MLP neurons of a small language model. Each row is named by its layer, matrix (up: input weights; down: output weights) and neuron, and shows model dimensions 0-255. Each number is 128 + 32 x the weight over its row's rms, rounded and kept within 0 to 255. Numbers have three digits each.
After each neuron's rows, "fires on" lists the tokens most often at its 100 highest values on Wikipedia text that the model never trained on. A number after a token or word is its count.

L4.up479:113179146176166113155147126099169103090130089148170107103084059156154095185118112126093162108145165085182144158116092135142103120093117059157199153109123161096071153124089165131073101083099155116081083180137093135152104134125149101113123161100171132141125156082151135150154154092178136113126157165117159098111161179134147135154074124109105158113091068112130068145098118146167051135101117162075158112133149109156117210139187150184056126185093080128138136129099105182129113126185124096146171146126142114136135141114098183097105195132106139165093171161162129099101080103111130106141106169078144120166205134143079124146116144122150163163168112047105158123174073076140126102126077128110118168142100130150103174140127126118180116159141074132128185124122140090125064109154094
L4.down479:119100152138174155140176148134123055153082162195099177148072079110156149092121142141109114123079104113099140123082119109112115084087125110122156118152153096143115155117126135102179119136144158137157077111194119108123177140096142093092097161123140158102171146136119128153123147182174108095087122150104128095206150064100101097159115095149133149109168160140161122165147094105123140131148100134164154079131086148143152121125162135083156120164111109156090135079147120174123145147111004125190182141155147155134108156101118142116097152163132075135128148068093124185115066133138112105194121115115129132129110197147086099104080118147136060077109056174113138120137127150126117082036153159124107130138150091121112117186140043084159157132170174124171204141161099110162121116064169
fires on: " Al" 20, " al" 13, "at" 10, " l" 10, " col" 8, " polit" 8

L3.up824:145141081127118149117124100122115130102114108127106067164148093101160139119121192191145190100163063096160119131108159115127136133067146127117160102107127148135123111135056150090164174102118156113081212079162088097103083090065115076072113155151128141196160092086135077154149130078171180094138105090151130172132134170143210122179130144144120120093136116057124103112115105102139118095149147134159150104144111117153123133048146165229084123145121127187133138114108101085090085107147160090088129173146179128162163087100074135169126080180075123167083088152173089148130144110148117130109134141138132133166088090113146126123083136148115191142111184081140129110118110107098121133122178141075144069094120105168091168152141149123173130090149149185141107137218121149128132112119122
L3.down824:101125148218106107184193108098086143125086103113146163160188098184136142164108163140127156179081088127169160112158150090128116086132109131090167040151140129131111134157104151105145118118135120126124188144144112095146130148156118091092121119110139149113136152120138125084088130096127136101087148085145102120139092139137138105179080110117162154126127140073090100097127126078126149147155151131109144108070087158129137133183108110201126128134144208125140118126153093138105160152099076120087149094134151149151199147195149136181075065092157194102144143097171096164168141086099077141087156189152124122094078119114134099142163094095131132186158140051087093191153151139132073179132067233172144081134140160154113136174081119164148097135141120147115105071111137128094099093096107
fires on: " M" 26, " W" 19, " N" 19, "we" 11, " Geor" 10, " K" 7

L4.up945:128139165142178108138074097078111195050125144089115176129115112128177103197114135103101193099161143141147122127079081140117117166117172129143125137152122114115114161116149110114167095104135196116169130192065139120150147141137087154087066134120127149144114090105120130106175114194134141173169118177135118075144096112117091126121060050093143110125189100076071140138133126102107107141126176141135125138074105182063118115136150169219137166093099198140190130120099160212161149173122162126157114110095052119146091151190113104059133161147114091099165123091098158163133130066086121110113205165092158122168152159115077122151163115133153097106121124095136119143083124138133163119131136103170136152140088094149094156151155137139136110142183107118122113094084156131092092135149147
L4.down945:175132125147117127133101073161154083160135129198169086116110154116161092172116167088137093195115070108132146125129172147096107089133169079115102120115119096153084095122081129150054132162154146121135089091133065218131114111134084184099145117112109137169103104089145147142153130107158083110098106138076148066090146164119122140112115196157163106157167134138151134076068143120227112126119109107116190133131106108141140179144130146131137108104128127215144179118159128114131091079113060152093122133124165196081153075105184122155140201109099130150146104169166161090131165166068098191082140180134164127138125157089117095121119137124157123175141092125084101146127161174141128189140115073064100181121090146133145101078102169098129116120092105130167167101127166150138139113116142
fires on: "s" 18, "ec" 17, "res" 16, "es" 12, "us" 9, "ra" 5

L4.up651:124121108153170140108128099163176133126130175119036094113111119113111072113084058145131162109121148171144118138114133072157118148082154118121152125123112178109138105126173132087121147107041136135086112134109095145092114087089114089097052102106189143194136089047067107140173158090163162104199117129155116143126188076179129134119082094131161134152140131157139195097126156085161131095116180206099133113169147143136148141059145130091123143130101075152097105151077133113104155108154188136173152109119127132127135064164074094127081136123095125154175077162099120157159108113189155188109127131109136183096156077124148084126160114111177101156170128097123130082124079111151151148132147155117147146063082129161098160146163146161156117184127130136120127186123079180121160158140171
L4.down651:121163126142134149111136111130142123129161099110161155144067115149082144167120182141093119187111130150049126104100091127125255147065073099106140076107177140097119161186091125115113090132153126107134163127157116169078150105154112128122146159145129229139118128085172006121094100116151048093084126104139159141105082145120102164091084151148124129100146127120151144169105194158140138141083087079104139153158131094095116120167136107164143103151197147151135126145145107117125091115174141117095157136092131156150172098159118135193135171163099137163091156165120096107090100149137127084149118184131116116129155177125158166133151088125143111186067135116134098114112127127148067137154096042124158116067156144091112097130130122121151135166129114125151171154135187106082131107140134
fires on: "S" 14, " H" 11, " Sc" 9, " S" 8, " B" 7, "C" 7

L4.up273:084127136116107096150099176154134174179215110085145125086092094108165173072077163154150095079138089095145187126141120173164148164114142116079124176131192114089132109155094084118070130113094180114133134129155144044115081164157123164167096112121139136059127118157094127126121152103159153144151132123147077153075111161129098175186081097143157160116142163125110187101170132100168113206130166140151152133096185171184224126129117144127108079080057114114100146092113108175159134118151135101142128106138119118154109146175105103123167151159140130099145176121116109154088147132098121156127163097144137151117111050127137092124137157118161157048105171092184133112078125143138107111174116215122138175119164123104119143101133138154064122081159155126087074126109129104105090088123100
L4.down273:159077101185140102186166195124124150157149147137186105115192137142146145123150152123165131097130147108127123183131132138178105124201148136121181125125117167161102087149092138129116128099098099160147128075163120068120099131150124134078092172136102143107064082139191126152179038126173105121120121122126143154112114204108148141164101144124125179147153177078214121123135111119117172155158107068154154135138108117154112155130128116100127106071079102157116145100148111123112115179104114145119094100110163074094108121112055218121124138098118110107151167180139047080169125143153136107120135086116167127128095115141100170126119071133132050138164103105153118144104083172133158114079105132095108110123138122133122148070078182169103048143108123214183089086185150129098104117134122
fires on: "in" 29, "o" 18, "|\n" 11, "er" 10, "|---|---|\n" 6, "|---|\n" 5

L3.up786:161136125148141172135108137090133115111166123121105054095123185116143074164090116125142092146132182081167116127150127082143102124087153173087144151080139160123148123170081111099138121124108121127079121148146142140125140100089082133098122153119099123118112098129116127142133129165204142116066168140159147094080126137171141157203151027122109080047124107109141156102137137147124093048112133171184081095134121062080156135114141125198104132055148173106193106096180175208118137147129114046152167161087095154090154087095094190116113149129150169133125158180148073147148130111131138110113146081118112110157134143130144191167136145110136151112101171175115082115173152119177156100137123157163123179127132112133111136177132139126112153187061172160140099134131105115148034105133128
L3.down786:097097127125126138187156172131086173108121126108054106154209119132162091116119107171159102137122087132101083130124132169135119120141138115136104094099111141141148128149142103096153074153145134155057103101154138145154166180105180130170151100151165156119126084125132131142100175176084119147120089125140141134158117133146080085180114127065086156037109124108095157081115137100106130124146172153178118082114111156112132164073197086148116147113088132171171134140202193082159115180111085126087118110097155046124148121161151176159133170147089144143138056178136145178093158186076112134079101137097107128144082100073162138163157117111138175146148170116154109161071158128123136120152107133067109124078096162134109135096161064096089219126154099136141114137098106062154156086141150
fires on: " part" 58, "ed" 10, " out" 9, " count" 5, " profess" 4

L3.up914:111173121173130129141146124096096099140127080117161106136146162154097125146082132131058097109162090113161090135133166110176095218108155115130141135134144149164122126172172129117172178116124159102158206110070103068119076159096149123117169170177135130147120105125110143121105116114161156093099211069246101154077142090134115116178121135116139147133128111053141053113150154181164135143092135180131199153119130113130121127119082127100129163170112151140156122064101076176157157031121118145130113167114130123140108117159091123101117159149119184144097143148154139127019120131135126131126142131119072121143096077130091144063147131129155122132171144145118115061114111123170099100091200085097118141085090113136103140174159127069143148118166140152133149111163090163170110097125166
L3.down914:097117111157132065106083185079148119116103146203202201132129142112150134131138151104145135144136143115115122024146137161100171083157136144082128136155147098167140112154119135131166117121116131120108116133170105077098061113122112140132124109115163129167117132150126134102162091146085159132114126165082161114135140121109167210129083064157110081091164156130126079118157126087170156108066113159098089157119125110130020075153165123136155143131148122148110152121131088161105228193123152137133146129129134146144148071085144151138121138139134132069178114167131126123088119061098074107140163104103181121097103089082175165146133156136148169138158106093162117205089153120147089171124138142137102085122170185171157039132103059115184110111111118111080125123098157192098121112119126
fires on: "|" 42, "in" 9, " $" 7, "ang" 6, "$" 6, "°N" 6

L3.up97:129110109115131156136116125096162153118136092089135120174147156068168085158180067166050147113096115144179207179171110134144119188103150077077159169095148147096116128129133114130097120135104124100159122111126104120089110142163138141094070116101108097135165136104160139088124148107107132141124169097135105083116102127118108129110141144135089165189137113141106126072149120144131096200129132114135101132151103108156137134063116203117146101122135114134155092133132169169190144120159153116165135112159072119108033085161121140128113167094164202113153130049141166066134104153184147162136132070163090110160156119123089186095134152127171158087125155128115116158085116146163166113141124158055155114117120112152108167114091162089133107151148110041182152175222156074079184120158183
L3.down97:145130102130084100128130134148143148068090048136178122128131092145155121133142127188139074110132118100142112121105194090136124159137112101139085145159124133070182125085143185098064141101066162184190160172166098166147117112112133075159099116142159149100189130065123133169122143130144130150162132118130152163138120173148103106188115148146133116106108161180148129097132103216161092164083136110183127097099151125171113126059144139122173140124160082108135150119116167103051178179144133124115158078148155055136093080175090120078130162120121089134062110145172158118104125127147164138174101103147112165113132106160107141060118124113140114107111103077070106156144130121128145113159158175054147097108104160133115102073141146077167124196119137185180071126074148116126117182069101
fires on: " main" 30, " stat" 17, " contin" 14, " ac" 12, " age" 11, " appro" 8

L3.up32:168134126134138125116076134135105105079114100150103119125095105159133149147040167143111123148125128164141108149081147121110116093201131163087173112071130037060081153157091100134161139148127142106137152104152166103101119117109144097169117137127123129176088111132079116135165096198116149144120128158125168120137087089211175126154138067124122075071153104119100141138121114102131154120125121174162119078114096118157112179102119140194137050108083094163193079195134104141120099089117132144116124121211136151099145158092113111150202089168144079177137132105133146122138155101169162191170150119037121148147142115116183111147239149134159102133100104084155123143090137121097113107157148133080143147124141125145183144156128143221116072103088155152118112111093095105113101140095132
L3.down32:175134110101154094102180138140106109120112144123103152112102016136119082136122077105107124131160129125145181138097131162142094125146092132128113154083150137078141144146119116146140124113106119183087157176087127141103167128159120138139167107117121130088113117113141133118190101145131179091202109148055141133134108150172099147060117112092149199102189129106166107136127132127160174107156139151078155138066098149080088160160119139170141116132144110094167098142104134139178087097122127103117179156108115063205120154116099109150125105135088120131179255063129154158090103083113115068102102120144062165148130140178156134093094109116102095127127099145152081119152178168179077109127195127142076147123120158180155127158121144181204157109067122109126136091128167113178113096141164
fires on: " and" 42, " –" 11, "," 9, " as" 8, ")" 6

L5.up185:160163105150139031151053158135142126139163130171141060092145121084119144136165178191143098139211115106134165105116151156145124183185100155119128145072182085108062119133111076168149144123098117142154183161096109164086139119130138099148105100138119120173161127114108132114156085153093114108143119114141158131135093096136182135117102106103158102103111120079126102115112135085186126144048127183138156095120113055126118124110113137099184095127113134134217109118138166169137110079126126150152136103198112146132142105142101144109183156179082113129152158155126082136125082139161115154145132097141063160136159091086082111144170150130104025140144058141186163140147080105128217084126160109111222082126098129124139116137113129153154137128074124122144138129167083132079113113126100
L5.down185:137153158079151140049175082136220141147122131107122121089096105176111129152129117118140132134092121094157143110190128201175196106147148128146138134146118123137104131124121187105117093096058153161113141124085066105128100100133124104150109125130158127143101167073144117089151118104155101183128110129132148098090113155152135170188124117125117116167135180119151134129174104098140141100077054156061181148094171164112094079165136157116107187100108077149078064088094094178110167125153091116135053166134158102123166117139110094127115160129098163117137151071194115083134152111111143106141133129105203183139084131136124134108141170179146204103132110117166137050126116109157129089175100147071138131105163170146156135116169068167172151075099186139122128109133177118127067131116075
fires on: "," 41, " and" 17, "\"" 15, ")" 9, ")," 5, "\"," 4

L3.up948:113138120116098113182099132118125108128169127077131050188101169137116057136128148121129160049084129107124084113124096084110111153080095142136176144140072099081133106113116115138105160170161174077152106090160148074117137114062078130060142109137147109107078161099126114138077138113101145097071162125150147184105142169090106107160144132127065113124096091113126115126137131096164144117204169084148199150215133147099151101092144159101109131086114111127098113126120141123102120101168162148136178180174142123145082125143121166143130108123138185129055114191117114179116116123215128174205111141072109114112168073170090083086139127149181156104140119089145145157160125098171187172191104116131145095093116106129087155153181198129158103152157107137143130110137151112117154101163118
L3.down948:120106174103116098157102118123140251103117103124149114095157112199112137103187040054150155127112134108165167121129114110151109079137112151204130075131146138079135145137142158087131149172153109156140182098068152157149089119108132146119077131147122149147143171057138141127124114157108110113159085133129119154126123154045165147162085123106142132150069136150079062167134122137113184099091132111150124166152139169118096098078193158148115056131101104095113102152082117100144093126119150087183098073135176118116152159109158116133120146159163165154145166101084167138132143132093177155154139117142162176127098149114093130147106141169093160166167137104152157124141094116138052156111157105127166139101085189195105091109167103119126183155113105143096124039140189100099157103088103
fires on: "ight" 32, "ven" 14, "oung" 13, "ine" 10, "id" 9, " old" 8

L4.up922:169184098078112124116145134103122115117112123104138105125091110127079132094094087158143150103139081123132191108054146124124089153113099147100105155181158119127126096140161140134138174070072150099123154121140096096090147050127165164126093112104156127149171140130111061032165150088165131152168120165138080095120164164152041107165100139158100166084136128120126098161186114142057106151102114154175236115100141131093182191143184159087118166168124111163137159094117134168127094161115084100114108132120150090140113096191102113087155169170071170141109145138149157158131116144102119127134184116172091116113134127127097170124119135067098164099154152106093084072071129096143149145139185136143130148086116075089158157150136162120166136097191134114141149110108134187086059104122134
L4.down922:165149095138165094180157159113158133128153093140100139041107091147138166147132144076150148081083115145126096165089135126117098140135164153114080129154141129086102115124147136120119134088110098187192158078063146138180171127189145145131121131066071178169109086107060124149150114146110111128163108156073133167062136175118116187126119098150182136095187157144153068127157134196103115122109074124111123098188098108211058140152107180095135057158155101117155126098133096107159100135103167080061063125125145134069112106114113154126175128126167172157110098152133096126101163117164205127113170140191121123147145097157112138153122121124115111110219109113138127132146090099092101114110098159165081073135069148156152127137135163118103153113107125189149176078128112150132153133132134
fires on: "i" 27, "am" 23, "er" 13, "in" 12, "al" 7, "as" 4

L5.up884:088127131120122097120194077086133179151151139120124170156126064179069177129077110185096132121114112075146172066140136175129133169116147130088109147104170097108133131119193124123047129107103176040135155081152134097160135115136132109111165129126121135131146185138075087130179158140131135143084132089132139145142102185170114152104117123154122105122116100170162107198101158135138121187061112113160176119129097140109108188165144140095146120166131129062132145144068124100099108139162171047085116140116148154126117056116133153104164135148108130114135163139115149105027128177127147151182138133152190182149149117135117192154142180122109152123146161135165104119141170102186101052133101135133129115139116095124115142157177173162144170113142144095088131014140136111131078095123145
L5.down884:079120135139172123192156092095120103133202129146123100092142115120104127121111146075154114160109186137129182115124112083127094113141070088126099123123144118108133130136111178093176129116156065060163147091122136156177132108121110144145148103080127131142143112130079103053145160173120073083127112102116099132133124115161089106124137112085127111127119134094103109141126130113091156156107099095107141179129149099153176176110150126116180095112188120050113161132136150116214152098185112180121134155146169143105145175080115105114121204108159165107116160169176088052129169159154137133094134166178150108115144088194139112132075189074130156075130126109113126087180197054178147130137113033150158152117118133156117112131105194177108205110154170117142159092076152155108122154098114
fires on: "r" 31, "i" 30, "in" 4, "or" 4

L5.up204:142086143128172166102119123064195077140139151100136160130150096097121102162090132152109161061187135127115119130138104109118126146122090099116214131132158104143133109153183172097172116182117125096165115120183142097157139113129115113094151185130138121111149106119157129074174122210144127168096150156144149118155095121077082061171120101114095087079121144082142151157172121116102121081145097191084107127109155109086124183113160157245180129126106169204150103146191199147108180144173179136147164117146087144121091122087114097119157145085148152127155102107148204091123119128143101125112197109099139084104108095117143150124163107144152110044156134111101081151073064128167131071125133086146149110129130103127134149134137143156139137133119106062178145103121124138163168116140189
L5.down204:117138111118146125168127160142143139122144168102134130100158169177141176168111143110088151077104096107126089181111111145129114141110071162161116119107152134097133067154099175096092139111097110081127072127109097161094100169159139196173147151163138129087060112127107096176103065121114121134131115175112141118110121109146185109154180112146134144194107082071166088096102131117193162157191086141143165113137146113146117135105191103159172119113104113145131085142115144114188087134134126119148124117176130142113082146148125125138117119162165111141085117143149110140137113148162101153139033151101156169217085135152106082060052138130158075070146121118125161117107143182098157162099179067069083190139177104106123051133176119133085107154196090116100127110175173096076171145141150
fires on: "ra" 22, "te" 17, "res" 14, "pe" 11

L4.up51:151144124127117178131097184130151136170153097131124128177124122065087149136132168156162104080113133184118117138097091090148150119147147076114188173171110106092168106145108134112133053129141104069125071078131141098162164127084167111088131108113132099133134135131123093093135108167186123145112186132149074144158132121208121111151111095119097148067094096140108050173134168130151059160110163110090072102107138133108166092123097114089157199127143122120155129195130088097137109145107082114118176116144148160134125101127141156113247130095113136138090073122141079077089127181136149131078099121162151086133151139140158116120127147134167153095061172161156069101137134039131123172140095109079120120108066074115148176121174097154140163144130188078182115118114140119165169136097110
L4.down51:131129149142127180113172099172132115166099118131125081181145126133070140112191185034138110128101156136165105095125130165139109117248143123133150138164121131177133101183119121122134086090107118126091090141156179129129154150148159161126156128142154098174041133139153140075136142127171095146138098153169130166192115172105100108164123134105120116114113089159113064067190100125143108137083115107084106167146109100078134130146074097122168147119065133112080166123086071153121135104140147115140140050100097096149155192160127123143185155132108154143126143105118152107150117115071138089033089106135148186181141119138206180072116097152104144117115166112065095164124162102124154129113120107121091142140080113139120174076115141141135119106163115134200188140116122171093130114104075
fires on: " Man" 12, "ct" 11, " man" 11, " air" 10, " Air" 6

L4.up266:105123112102136154094108187173136116145145113124123091102161094142116117156116131086160192136177078162156181091090130131090119136140185148105106133126144159119122214118075093120167111113096141143119178147072063165063096139107156114149087145097173100134089092088108143100159086165140121124119089133117144151121102101179164104150138080101172103108144108127164133098107133128142172108159112133148156122168091146103110145116171167143168065157091172189175120089122164128119082076111144161106194107175089158158153050097132121184074099105118116179166171109132107143147081120133155169209115090120060149087126077141145150154183168116083102116050134132154097127182103148116150156131174127060135106126111147153114119149132187188132112151103137127153158110144086105138148105206197
L4.down266:099096158093107181127177096176148152074108140105164152154132122110158158165122096113128094082127108065155156133168131141183127094189085140053130167203048085030123084162092138151115094160107131139121099117121118104105164083079089133149182124149164117132142105115104119094137127133131119105125131110085132141152102179170156176098084124141142178145134103179142137174119134154172135133129128089114115113141128162125064124070158144183145134104140147130102138148130080149164126145090109186068114128161101108080131195160119155134178187178116168098092122102154115166115128159081117111180152083121068158163123158084137195051145143120156157095107103157193097166131111102152060098107095142101118144134196140124130081125080165138182116106080147094148130155139200100121123144139135
fires on: " and" 36, "," 12, "-" 11, " ar" 7, " born" 6, "ed" 5

L2.up74:130067144147104153150105086141150112127098115154122116164152104152138155142139110135113186124231109107173159127078091055100121154122213147100086090102140101131062111141137106116102104098091111088159099091139077131106126152063196148104104158165155125166100138090074115139135136152148136146137123066169155089132160159144152117173152151091136133080164088164113062167151078106128120109115141081093149105136135107143103150112141185175212088097178142105092168121091133099091096129193130072111120174100147126167114150164086171111125116126093131187134114147122113221108117114143152132117101060132144124154123094090120112119127157078105155172095065113162078141124124119164129130119112156036099128187150093173138175145159125115157117133149188136130121107178071119144113153087067
L2.down74:119124139136117140174187091150139113079132108194096100122148131164171216089103110084158088148129145118122161094147132068138108107186180142114126113125102123115136098114166084094106110110073143134113060059099115113063156102135144124136094079146060122126105084076134114143121170110077159121184130136115181106149136168134180127235130139138175099108192094154118104130124122125122179138188123110118127132109121155168112126155086142124095144167158154183120082132117157095081123119129090130071065095119144129179130074167160162099115093129138112204129111139172152166141073101122171107090166125097135159144084115157131094152106140107124193173106156125153101169181164178111154165132083205119160121144116117183129141112108172129080116137135105174159109110164036100150103121099146
fires on: " M" 37, " S" 9, " the" 9, " N" 7, " G" 6, " m" 5

L5.up791:135116099164125172140146054106123113052152080136077173143176112163125140139103173150132104114127118129127119109116109079091102157135163144111124107052114155129077157166117057117125126184111166034136103076148073088112127182145123116163104162116153124142110112052104117152135188139097152170108153125123141136103160112131131130164122103091152115099156122123086123183154164121186129122155097118088161121117098082125096129149166167187170122077126145141156157119135124105149134143129135121153110124150138192105143153138064102116145177137175084153067135150128156111102122102152116129152122056049101138153188073099112127182137132140213149172084102146134162187163136133125101141098129176137081113141137127157189154182183121169126102207083146116161101084080078056093144147081134
L5.down791:142109155146186143157147119127116179092073135115109134128144108156111130104135126174161145159109105135134143117101142135060146116181135085098113100207102142126136151097158179109080087098135102135155084097146154099116075168085116168127083143147156175117133164116158126098088129152159129110084080115110098118111126192130147098100082101212129097154079117099176179136092135100136108110080082137194122167059094101162181112135179126118056136090127122116174189103118119052149130177128091066161108033103116133080164149099138079114099144082121140100159184135129159130118140116101094135155179100166117099148161191158063131117132113159120146130101119170082129137176122141126084159140163171147196104137139123146080121109167172137099132217114146124156110064129144085138106171171153
fires on: "st" 28, "-" 27, " A" 24, " the" 12, " |" 5

L4.up313:097141056154163138101155069106132157137156155077134077110110113090088111166136129124162153093129088118162113118117159135143118109114110137129162165088125150066154086097141171138121076069166120142131122099155103088140173077162176144070110151072153132152153122072086101099086139142146141065158194163120083134200171146184138099090110096135109149067097095093145110200123111139111080186116146061129126080132119172116150133079056160122112181130145122103148129174064134160107161124139150100083141179137101167121129117146115132130109125166110191172064103137159130100045115128156163102116136098143121109077146123155129132119128156125147184141112175078183142127115094104089215157127153112148188097143117106112116160152102128151120142128191098115219111084079161141139108110103106
L4.down313:131166164092158111107165120167149103180169107154145083136144137121105141141110130127193153111157129125140099125171110150149121119218102142156153122126077142127073117113058081103181082087135139112150103143147193105089121060169147186079118115109183158143139179168077109156074140062133104148144094102153130169127144116142131065107183147129170158066133144111118201140150098168087126119126131122107136115176105126102183093166099098040126130103132160089158119149120087149147114113096091105117095141132126143059103100130150139143193112097136166097126129160116126106191067104158128102084151146123135151123086115141141165136143160142115109106120123111070089098150164097155206132068126157121129146170174049073099142082098125167160133140129147131233137172093186139078136137154128
fires on: " man" 29, " Man" 21, " San" 15, " trans" 7, " Can" 6, " Phil" 5

L2.up772:109136116129127163113092101115112136095106119150132115116120220122162076138145134123153170163079135181114101163085180109145110081115193125129112095092150198135128156137131114169116146109115138098086088115135173142137162106140089061125162141092141129156117116103076129161120140211185122110176214143131082119125129190166170072105142050120128126115143087133101193136092111173135099150095094182150077091141137108078151157147111146135051149104133137098185139164123144150149134148125110117164142111088099107140134099114133166160118099152146112141111138111145070166144096117139129134143085172134113134105075076177182120161132135170149143143099170159055113099180128162093231152121121120080049163084110123139096177123124146096123123215115116147122122160166164120131045168165139
L2.down772:153145163060092107145165153172127153071122097108154086120127125119126218097147176097089119140121087099114117116096132154103076133114120109159119089127121132121119193159164141144171099107080120204059054178173139104152201151106097144158128119071120166137175133125159098081163158074087057155101146125170157143103112121109131090199131154122126162127174125186083124136137100123109115136143118158161144128153139118089110114129070071169109141079163119087133096132160143187091135166133173088130106113135149134120184150153170174111111060152156059159135187110170181114161124085140097151082098079096106091125144130127123136086093150090135143135145156167102155149157123196048125128076109117165116145088159149103134140082134082121116152098152161157069191119124115108103164133132172
fires on: " col" 24, " Sy" 10, " rec" 8, " part" 8, " count" 8, " Col" 8

L4.up992:126073105137105187126082145158120125076126186119124110157177131061113052131134146142171185069125171147119165086121109104145114097161137109139120102083110097132141147085139122094169098109111106085158136089095073125102190176117131147065097126086136104127110139080105137136118123164125137134097121113118103089153122111144155110091106092115114179116137109058126171154135171079151116101086082137176145092165088161146129125044137144207186133103132146141179108112131164137108167128133142172135101171097139119115094131143119106138101173122143102085091127108166126123154066108142135168186113019111166177151071050103079118126165179100149182115181092152155147109174101177139140138113143166123124150098138123152131143221104181117186075206121116122146112126131127153145145112080137
L4.down992:112114082091181155117118189113110162137142138109154159138139138144104162120068180120093116110151152093126158111095170138154137104139137070133104141181080058168131093100116126154073086102100120142144136063078129151096119129100118168094090032148141149190167129154137131075134131212146110168131131095111105114109142102094159076121111112097112147125119143151164097099094141136146153120151150100124083157101080122166170156137140143073143138255098087136069087116115151107146143169137163184135092127138151111118143152120102092140132195159116127084141163098092111153123128125061131124214136161112176176139130106149166144152151119089073190134124137159081152127239079133123110167109135120165141155099107080144091200106182146146110144110132083156149174162122125163125092141095147
fires on: "-" 33, "–" 24, " inst" 13, "st" 6, "h" 6

L3.up847:129148123150125106134116157116169094122150095091123152163131119122087170144109132182077166116101142167198141144123140153164111094065113099141133132103133112105113158127166120126113160096097104141167162132090089148086203072146166157135129115102174074181115098131091098062148102179103144083157143128148127128102186110183178138098082068096135125191144110108105161113125159081143139151117152141165141078144104131146115103095147103212184124149070109176164101161110170133166089103103150099139153114154117141059139067140099095170158091077154141174191123178148074124119140124149104174205115107089161198110168123094111153129128110152154107065124112073141137100147121096084185087114104157124132093068154152150099125147119101205158120113089110119176135136124035139094151142186135
L3.down847:116136146165121118118131129128107061103098086136143082096072156124083167164124076130091085134173149084114070087148059117145191125101145087156126125162080152172122139141107152171192164112112166077106116112143057160091120113083126128140152142155069217169098134117146099140145125083133118136165065067075101170146140117154107213116086110146106156175204186132169091177111125093102120117121094157156134091086114097124091152100138135140089094145114102124137152116125133084035132159143137151076153135134110197131176103176133133181141116136086169216144109167091151067130179148120088127128156124151136109138097155088193140162168123147142140147140117069167114159110129122131098130112107129156122111132148161125082054168098149171152150112176175130161154116151133154140115161146137
fires on: " and" 62, " =\n\n" 10, " is" 6, " (" 4, "," 4

L3.up232:133139082158180100104131099113161154134179135096149135134126122091100166099128143153073176124091068125142208094123131155109148149126121102138166151120118154094139136184087150127085081076094171120170097159113136084125171099174125129162147133138169126117157147159115105072115107124075134121167146084145141097077101132177119112117121087139137131108070123145141104216110122172112052172115113119102144122087169082083150121150084145119137101150086185141147120132145134132111087066167178164124159175122149140165090076112147198090133143111154193135128198138153110131128135108139198119217167065203159143091127115133095167082092124131146091076080092135165134129067173152113160144100068151123196124174204102085117124129136150143111125058152087134163152094144127122117155140117151
L3.down232:125138123151121071085129172144120120122138122120113092165142112168106117121134139048182113106146155112128082118116097091117125053085142126188087116073121061101120167135220135231116135133130140131166190139159146093121134127130121117082134095103103132113152166126111099189085130142142143163093075173075108151115195129084154132080245137136105149093194170108155140215116124110132091134153129127158090128123116138136135140137163077150170119073188146100131105124132167136139090095140135077103150154178125138149150218128119136146082100049097168137171107142125135106160133103173128129087127097095085119135149101142095162133195168120087125111143112088139192071159089080126111087186106152131133111141115172104149094127132163113134108115100185115129089160164152113141152120143153
fires on: "us" 30, "its" 14, "as" 8, "ens" 7, "k" 6, "uss" 6

L5.up1001:113099125116121118125056190132174105145131138178107133150159114068118150170184154129119089142120135167172181125137082169180106121052087038130162100095114132078136135099104124142097108154133109103157142132133093117193101092124145125146113133111163124166142126123133143087126081190176130155182159110074110149071070153162169148059141107144126097194154132156102072134149110095124088104089168125120148136103143121171123153157169129139170092122134108098117130169145182142142140139154183095131171117150073074188115119099107137123088144112112103171177121135114129116109108166186130154154133073182130147097175128131141186149101146105119171150171060103090061110142146128120145118152027151094221067124165108163067142076114111115156106104124106132109187136126131064135131116144122
L5.down1001:131147146065103081119176127128110145130089115056183126137090233119102142118104069121150116155170137137106137122100155031125125179054137129154117126154141154134130095151102135111124152105084165171123078111128102149178109121128164195126075139142158147075112128136126129183118133103148135124110124125109097137119103142166102174139117125145108160141162097180149102119101127156117120170083156132173056166163049161166095179087102058150145135132164139140218136055128102070083084117165102129122190121083075113094123109187128143068199156078107117149102161160221133133101163108125134108133163145109090134117109052173117165102090081098156112125128124095171127144114166128111102153083119126145116127164145154133132128175132192105178134121153122103140122114087130164098110152139146
fires on: " att" 29, " c" 13, " stat" 5, " writ" 4, " ac" 4

L3.up898:155166103116126138112166099070154131165086114134141101159150100084154112086123073127093141124081102093119200093159149123138137218123122144138136151135124151107116173157191117129143114105104125095161127156132140045137139049125111118120157222138087145091186143127141167080131060157179115115181124163139123087101131103155105109143157103110106131187128109102119146159151144152097036205094137142160129108128129106124122151120154153114122127187092143177124154105119109128039122156141119108119192139189112126164112054143106163128118108102158116176108189149205198128136100126106155138174133051113134123128143148138163133102113115157067139118133099126173072116146148126147118069137094115179121147144135136128108115139105212115101104104157079046152187184132135144172144106129113
L3.down898:172148108135120075115136123104108127109129102148131167148113163159138108126145095112142139128233141166120125122105136181091114179157152140150142140096088117072124079137191137120103171076123110172081089156143153155176099129125146148143107115066118123123160121150117118103134054155160085126107108115126082123087192113107080098093121106175125159143160148154149124131084130189141152115169143139132186128132174191065147079152133124113126128104168168144143180114157153154199167121178167091154150138117117142115084137080124109091145086083136132088140131091090080177114085087105182128130152204153139104134132152138130151106186101093079080169140092133095166189157075115093144100075159229108190121115169114118141193144118092067090148103096116082131114100103091102084172098162085
fires on: "k" 55, "z" 11, " of" 9, "us" 7